MLP neurons of a small language model. Each row is named by its layer, matrix (gate and up: input weights) and neuron, and shows model dimensions 128-223. Each number is 128 + 24 x the weight over its row's rms, rounded and kept within 0 to 255. A neuron's up and down rows have the sign that makes its largest values positive.
Before each neuron's rows, "fires on" lists the tokens most often at its 100 highest values on Wikipedia text that the model never trained on.

fires on: " \"", "z", " |", " (", " football"
L5.gate616 [143 119 101 114  92 146 148 104 147 160 116 118 116 113 143 119 120 113 108  87 148  87 114 163 101 142  94 132 114 125 120 134 142 157 135 123  85 116 143 107 108 127 144 105 165 101 148 160 194 151 114 127 125 166 170 115 110 168 142 110 156 154 133  95  94 126 139 164 121 129 138 155 156 145 104 133 101 174 177 141 102 157 123 135 142 162 110 154 127 106  85  71 118 166 100 135]
L5.up616 [153 136  97  89 122 151 111 159 122 153 118 145  96 135  73 119 135 154 131 123 141  66 139 190 105 160 130 107  89 140  95 141 147 105 129 119  90 158 120 161 146 137 148 131 152 131 160 176 139 160 132 132 140 137 152 139 164  85  87 121 154  78 127 136 105 172 194 117 179 116 150 143 153 137 112 148 127 133 127 146 126 148 150 116 134  94 122 165 159 148 150 128  93 147 137 124]

fires on: "ur", "el", "au", "l", "mar", "u"
L9.gate497 [112 111 117 122 135 128 127 108 122 112 149 140 125 144 100  86 150 115 137  97 106 119 112 127 116  95 115 141 125 127 106 121  88 108 144  92 144 139 143 135 168 144 157 129 104 118 186 151 126 176 128 103 117 127 119 128 111 185 133 138 136 139 123 147 102 178  76 124 158  79 137 123  96 144 126 146 152 138  95 103 126 134 144 143 154 128 119 142 117 174 166 115 164 131  98  99]
L9.up497 [155  99 110 154 103 139  98 133 136 142 100 130 114 157 119  78 132 134  67 126 130 132 154 139 147 141 122 113 131  93  99 132 119 131 157 117 144 105 113  89 150 147 184 146 137 120 139 119 127 178 128 126 137 103 130  82 131 134 147 118 113 143 130 120 132 159 136 136 119 131 155 154 117 140 204 155 133 121  97 161  87 117 126 152 158  99 144 175 154 133 110 118 136 118 144 131]

fires on: "et", "it", "ch", "pt", " met"
L9.gate349 [124 132 126 148 138 131 122 108 109 109 128 111 119 156 108 112 159 153 115 138 142 101 148 118 134 115 171 127 112 162 130 106 158 100 122 146 139 127 166 135 107 151  77 105  88 112  90  96 138 126 169 146  97  89 134 116 131 129  93 109 198 129 137  97 126 118 187 157 185 114  93 174 132 138 121 117 104 126 144 135 112 139 101 130 113 128 142 152 129  99 112 128 116 166 154 129]
L9.up349 [104 119 134 131 122 100 112  87 148 135 133 134 148 127  86 150 124 165 105  70 170 113 148 128 101 137 174 106 102  95  97 131 117 129 158 113 136 108 109 147 138 153 151 140 133 129  96 130 130 140 142 148 115 125 133  91 102 120 101 126  93 123 134  78  98 125 122 128 103 169 114 153 118 148 120  90 137 121 146 134 141 123 118 105 158 120 193  94 122 150 163 136 120 129 131 152]

fires on: " was", "it", "w", "ge", "\n"
L5.gate84 [113 104 142 131 111 118 150 100 124 158 160  90 115  93 152 125 134 104 116 111 109 114 160 130 131 129 177 149 132 112 130 137 155  88  97 118  89 120 121 135 117 161 127 118 160 139 132 117 165 123 155 113 140 120 121 119 125 138  95 120 151  96 128 149 151 133 101  79 113 120 101 129 110 117  89 136  64 131 132 114 130 125 113 121 142 163  88  87  90 135 152 134 106  98 140  91]
L5.up84 [ 91 130 116 150 142 138 150 142 143 158 153 114 120 134 115 137 197 119 129 124 110 136 118 125  88 116 154 149 131 139 115 183 116 130 109 102 141 163 147 151 105 130 142 145  55 105 174 114 137 114 143 140 104 112 133 161 121 119 165 115 132 138 118 117 139 146 179 135 127 118  80  97 134 125 118 169 137 115 138 122 147 123 175 146 183  85 139 122 105 175 129 131 153 113 105  95]

fires on: " $", "–1", "v", "wi", ".", " qu"
L5.gate1446 [187 101 135 126 106 104 159 118 104 145 135  92 174 102 155 122 177 109 104 120 156 117 139 111 117 123 132 114 165 101 122 194 124 153 160 119  99 123 141 171 143 101 129 142 136  75 134 107 134 157 105 147 114 110  96 158 139 154  84 150 119 128 115 121 147 167 149 129 119 106 158  98 151 148 141 167  98 117  99 132  95 137 132 132 123 141 145 112 129 127 145 138 132 111 128 170]
L5.up1446 [154 113 115 157 137  84 131 145 126 161 156 129 140 147 183 131 147 124 147 111 145 100 139 138 157  88 122 132 154 130 119 125 170 128 171 103 123 143 131 138 105 113 128 139 129 114 130 142 140 124 117 114 128 138  88 156 116 147  96 139 110 117 117  95 164 122  94 119 102  75 124 112 190 134 132 163 122 149 128 115  96 126 108 115 127 119 147 129  90 129 142 143 160 115 127 129]

fires on: "la", "ma", "qua", "s", "ame", "ru"
L9.gate817 [152 146  89 104 137 110 102 122 121 105 104 126 109 153 153 107 122  93  88 141 128 158 104 134 122 117  97 130 136 125  73 122 112  85  71 109  94 166 123 108 140 162 144 120 124 134 104  97 167 165 131 134 124 140 111 128 112 137 124 148 173 116 147 168 110 122  77 172  80 121 113 188 128 126 112 133 161 173 120 150 142 149 145  98 190 104 134 105 122 153 154 136  82 140 104 164]
L9.up817 [120 131 124 119 196 142 123  93 171  86  90 124  96 147 106 140  74 162 113 125 115 133 124 154 144 110 167 121 116 129 163 151 108 120 153 103 154 116 102 119 142 156  97 132 131 127 133 126 132 106 109 113 164 105  96  92 132 163 140  83  79 133 129 127 105 132 127 122 136  80 128 136  98 124  93 114 158 103 145 143 100 127 153 135 151 134  86 166 106  94 127 143 132 124 120 114]

fires on: "th", "o", "st", " first", "l"
L5.gate1565 [145  94  97 157 100 136 124 114 117 133 136 138 126  85 104 159 152 140 162 154 107 119 103 118 153 126 114 124  83 158 101 119 121 148 166 141 183 121 154 138 117 155 115 127 109 139 117 123  97 143 114 101 149 154 134 163 108 128 142 125 141 114 152 129  89 172  96  87 130 107 128 127 113 123  85 114 134 128 124  76 142 148 140 140 135 128 116  97 146 101 123 131 156 117 101 119]
L5.up1565 [131 165 111 147 172 161 120 149 103 141 102 164 138 121 111 113 143 181 126 108 130 105 156 113 126 160 144 125  95 117  95 150 122 183 144 121  61 110 132 156 106 110 126 135 132 162 117 120 169 144 144 142 146 129 116 112 121 147 141 123  91 151 157 133 108 112 183 130 130 118 146 157 122 111 133  94 148 135 108 126 150  79 132 102 133 104 108 111 149 167 117 132  76 104 159 156]

fires on: "re", "ach", "ell", "ke"
L9.gate988 [114 142 133  88 110 154 114 117 113 141 139 154  65 169 129 120  88 121 111 119  94 107 155 140  92  94 151 144 130 133 104 139 125  91 153  91 135  75 119 163 148  94 127 127 107 108 113 113 117 135 124 170 107 109 124 111 164 158 106 123  88 116 117 170 109 142 106 139 157 158 163 165 138 111 143 134 107 132 121 151 162 108 125 122 126 129 165 137 154 106 114  94 131 139 114 158]
L9.up988 [102 152 119 114  80 134 127 133 102 118 154 119 109 141 144 112  87  65 123 146 134 152 153 133 115 112 122  91 121  95 102 130 168  66 139  89 181  92 128 117 115 159 129 106 129 134 141 170 105 155 132  83 114 148 119 105 101 115 155 130 101 126 165 113 151 114 119  77 140  87 100 132 134 129 136 153 156 175 137 122 134 123  84 158 129 109 109 156 136 102 165 143 132 107 132 125]

fires on: "w", "ri", "it", "R", "er"
L9.gate41 [150 128 138 115 130 114 127 123 114 128 152 111 130  99 115 135 111 154  49 156 152 123 134 114 141 132 128 135 118 147 106 122 157 109 128 130 109 125 135 139 167 109 139 114 150 156  89 123 137 117 103 146 123 123 100 163 127 125  99 152 155 121 124 115 121  84 134 121 177 134  98 141 148 141 121 148  87 157 160 167 168  97 155 166 176 144  73  95 148 149 140 124 119 123 172 134]
L9.up41 [136 158 106 147 144 129 141 127 120 186 153  89 128 120 123 134 177  90  91 145 145 141 121 159 102 115 156 187 158 175 131 153 143 115 112 167 160  74 133 136 144 168 160 121 121 109 138 164 107 135 107 117 150 146  74 143 135 125 115 115 142 109 121 115 149 110 139 106 155 139 109 119 142 120 138 125 124 126 116 100 145 104 128 184 113 123 143 123  97 101 107 147 130 147 166 183]

fires on: "d", "el", "il", "s", " It"
L9.gate1683 [201 161 147  88 132 109 100 129 150  95 145 127  90 127 102 184 128  87 148 102 119 120  95 109 140 152 119 140 135 130 133 161 130 133 117 117 115 129 111  97 140 101 123 137 160 157  90  95 127 126 138 131 123 151 139 159 164 147 125 118 151 128 130  99  84 139  77 130 127  96 152 130 134 117 127 137 119 115 110 116 149 137 115 124 176 176 107  95  73 113  74 129 143 125  74 131]
L9.up1683 [153 157 123 129 178 131 112 123  95 140 100 154 108 138 107 137 145 154  92 162 103 111 149 151 124 191  98  80 133 130 167 132 114 154 101 128 148 131 173 136 139 147 162  99 145 143  92 144 172 129 140 113 122 113 128 137 144 145 114 119 157 142 156 130 121 127 154  74 120 172 128 113 114 120 109 114 153 145 133 149 139 123 133 111 120 139 109 147 110 130 145 173  96 105 171 109]

fires on: " ex", "el", "te", "d"
L9.gate527 [134  92 143 122 120 168 117 111 106 123 128 111 102  92 133 100 142 112 156 154 135 139 111  94 121 125 146 111 136 146 110 124 140 128 174 146 113 164 120 141 145 154  99 120 164 115 123  68 108 156 120 144 137 167 109 163 131 132  87 110  94 129 123 169  91 161  98 119 127 159 150 134 133 127  87 175  94 110 101 137 123 116 130 125 129 147 123  81  57 120  72 114 160 125 102 126]
L9.up527 [106  80 117  95 133 179 134 147 128 129 145 133  94 156 121 113 143 103 177 158 159 147 107 118 145 144 147 116 146 125 112 126  95 143 107 105 148 126 123 135 170 149 144 111 155 175 101 152 168  75 104 117 141 122 146 128 102 116 116 121 107 177 115 136 125 103 106 117 107  71  77 152 116  69 145 106 138 131 162 162 101 161 134 144 111 179 124 149 131 134 118 161 101 167 146 136]

fires on: "ce", "f", "s", "th", "la", "w"
L9.gate1904 [161 162 165 166 107 115 133 105  83 130 161 133 107 104 141 128 134 141  67 134 146 162 130 148  99 132 110  97 150 142  87 141 138 100 105 126 129 100 105  85 109 110 114 129 155 157 122 122 150 162 157  92 133 110  85 137 112 121 128 102 132 108 132 180 118 120  86 108 146 101 166 147 127 102 138 174  93 138 107 147 144 129 105 131 152 165 134 108 115 122 158 141 111  88  98 181]
L9.up1904 [127 106 156 102 114 140 183 143 169 133  92 122  99 172 115  92 164 155  94 117 115 143  73 121 125 112 137 153 111 166  94 149 127 115 127 146 137  75 104 125  88 156 102 152 120 150 124 110 172 145 122 137 133 109 122 124 118 148 138 118 143 120  85 149 150  83 115 159 151 120 132  89 123 122 179  88 104 125 144 178 129 123 142 133 148 146 149 119 140  85 171  74  98  99 112 198]

fires on: "ri", "th", "re", "li", "per"
L9.gate468 [121 194 153 110 148 141 184  99 118 135 126 112 114 127 136  91 145 126 166 146 122 132 140 129  79 107 143 121 103 129 120 145 133 145 166 124 134  94 147 128 177 170  97 112 124 130 108  97 133 117 127 131 107 112 149 115 153 144 104  92 134 156 132 159 164 145 138  93 119 130 108 120 141 167 167 111 152 119 132 140 182 110 117 149 124 109 169  83 105 122 108 154 109 123 139 147]
L9.up468 [126 158 120 101 104 111 163 130 144 127 144 111 135 119 154  93 144  81  51 128 123 157 119 138 140 104 142 138 107  84 113 117 124 129 116  58 122 104  97 129 107 124 105 101 121 141 145  97 104 108 127 129 149  87 111 142 123 137 145 111 161 109 164 116 109 146 132 154  81 124 101  98 109 146 162 124 119 120 129 111 152 114 110 132  93 160 135 114 104 107 102 163 106 117 112 160]

fires on: "el", "o", "v"
L5.gate908 [134 108 113  90 184 144 160 147 168 124 137 121 128 147 122 107 143 102 120  89 139 132  89  99 116 110  96 163 123 126 105 153 130 142 134 135 119 122  99 146 104 148 137 169 119 142 135  91 120 141 168 169 116 112 155 145 104 129 101 154 153 122 102 134 133 163 169 150 116 118 152 127 148  69  84 117  93 112 145 161 122 106 114 148 160  96 118 117 155 151 154 145 148 107 127 147]
L5.up908 [123 123 117 133 113 140 104 157 114 137 160 113 116 145 136 133 169 159 113 161 129  90 142 138 129 133 107 131 145 113 144 142 145 164 135 117 153 152  84 109 106 156 149  73 173 133 156 108 146 164 109 137 212  84 109 121 128 146 161 157 102 121 114  87 150 124 145 137 116 146 140 144 164 161 170 165 175 115 118 129 105 120 102 117 141 104 178 131 114 142 138 115 129 107 106  92]

fires on: "et", "it", "t", "li", "er"
L9.gate1231 [127 120 153 104 101 142 108 153  57 117 137 123  77 135 104 146 140 164 131  70  96 122 154 123 151 110 128 103 128 120  82 114 157  78 144 133 138 113 148 114 128 147  93 150 155 146 119 116 101 156 113 142 143  85 110 132 119 148 109 119 177  82  99 102 145  99 112 134 157 105 141 165 111 202 131 118 189 118 118 122 100 120 155 131 101 130 124 142 153  53 114  92 125 169 157 164]
L9.up1231 [100  74 150 151 148  97 156 120 111 141 153  98 129 131 158 162 127 153  97  98 115  87 106 110 159 140 103  90 149 110 121 108 178 138 162  91 117 153 146 135 149 198 103 146 144 138 147 164 145  96 102 141 159 158 165 113 138 120  79 155 146 125 115 112 129 137 123 149 130  99 119 175 168 111 126 130 168 103 137 169 156 142 123 159 148  93 121 122 128 129 122 135 163 115 149 105]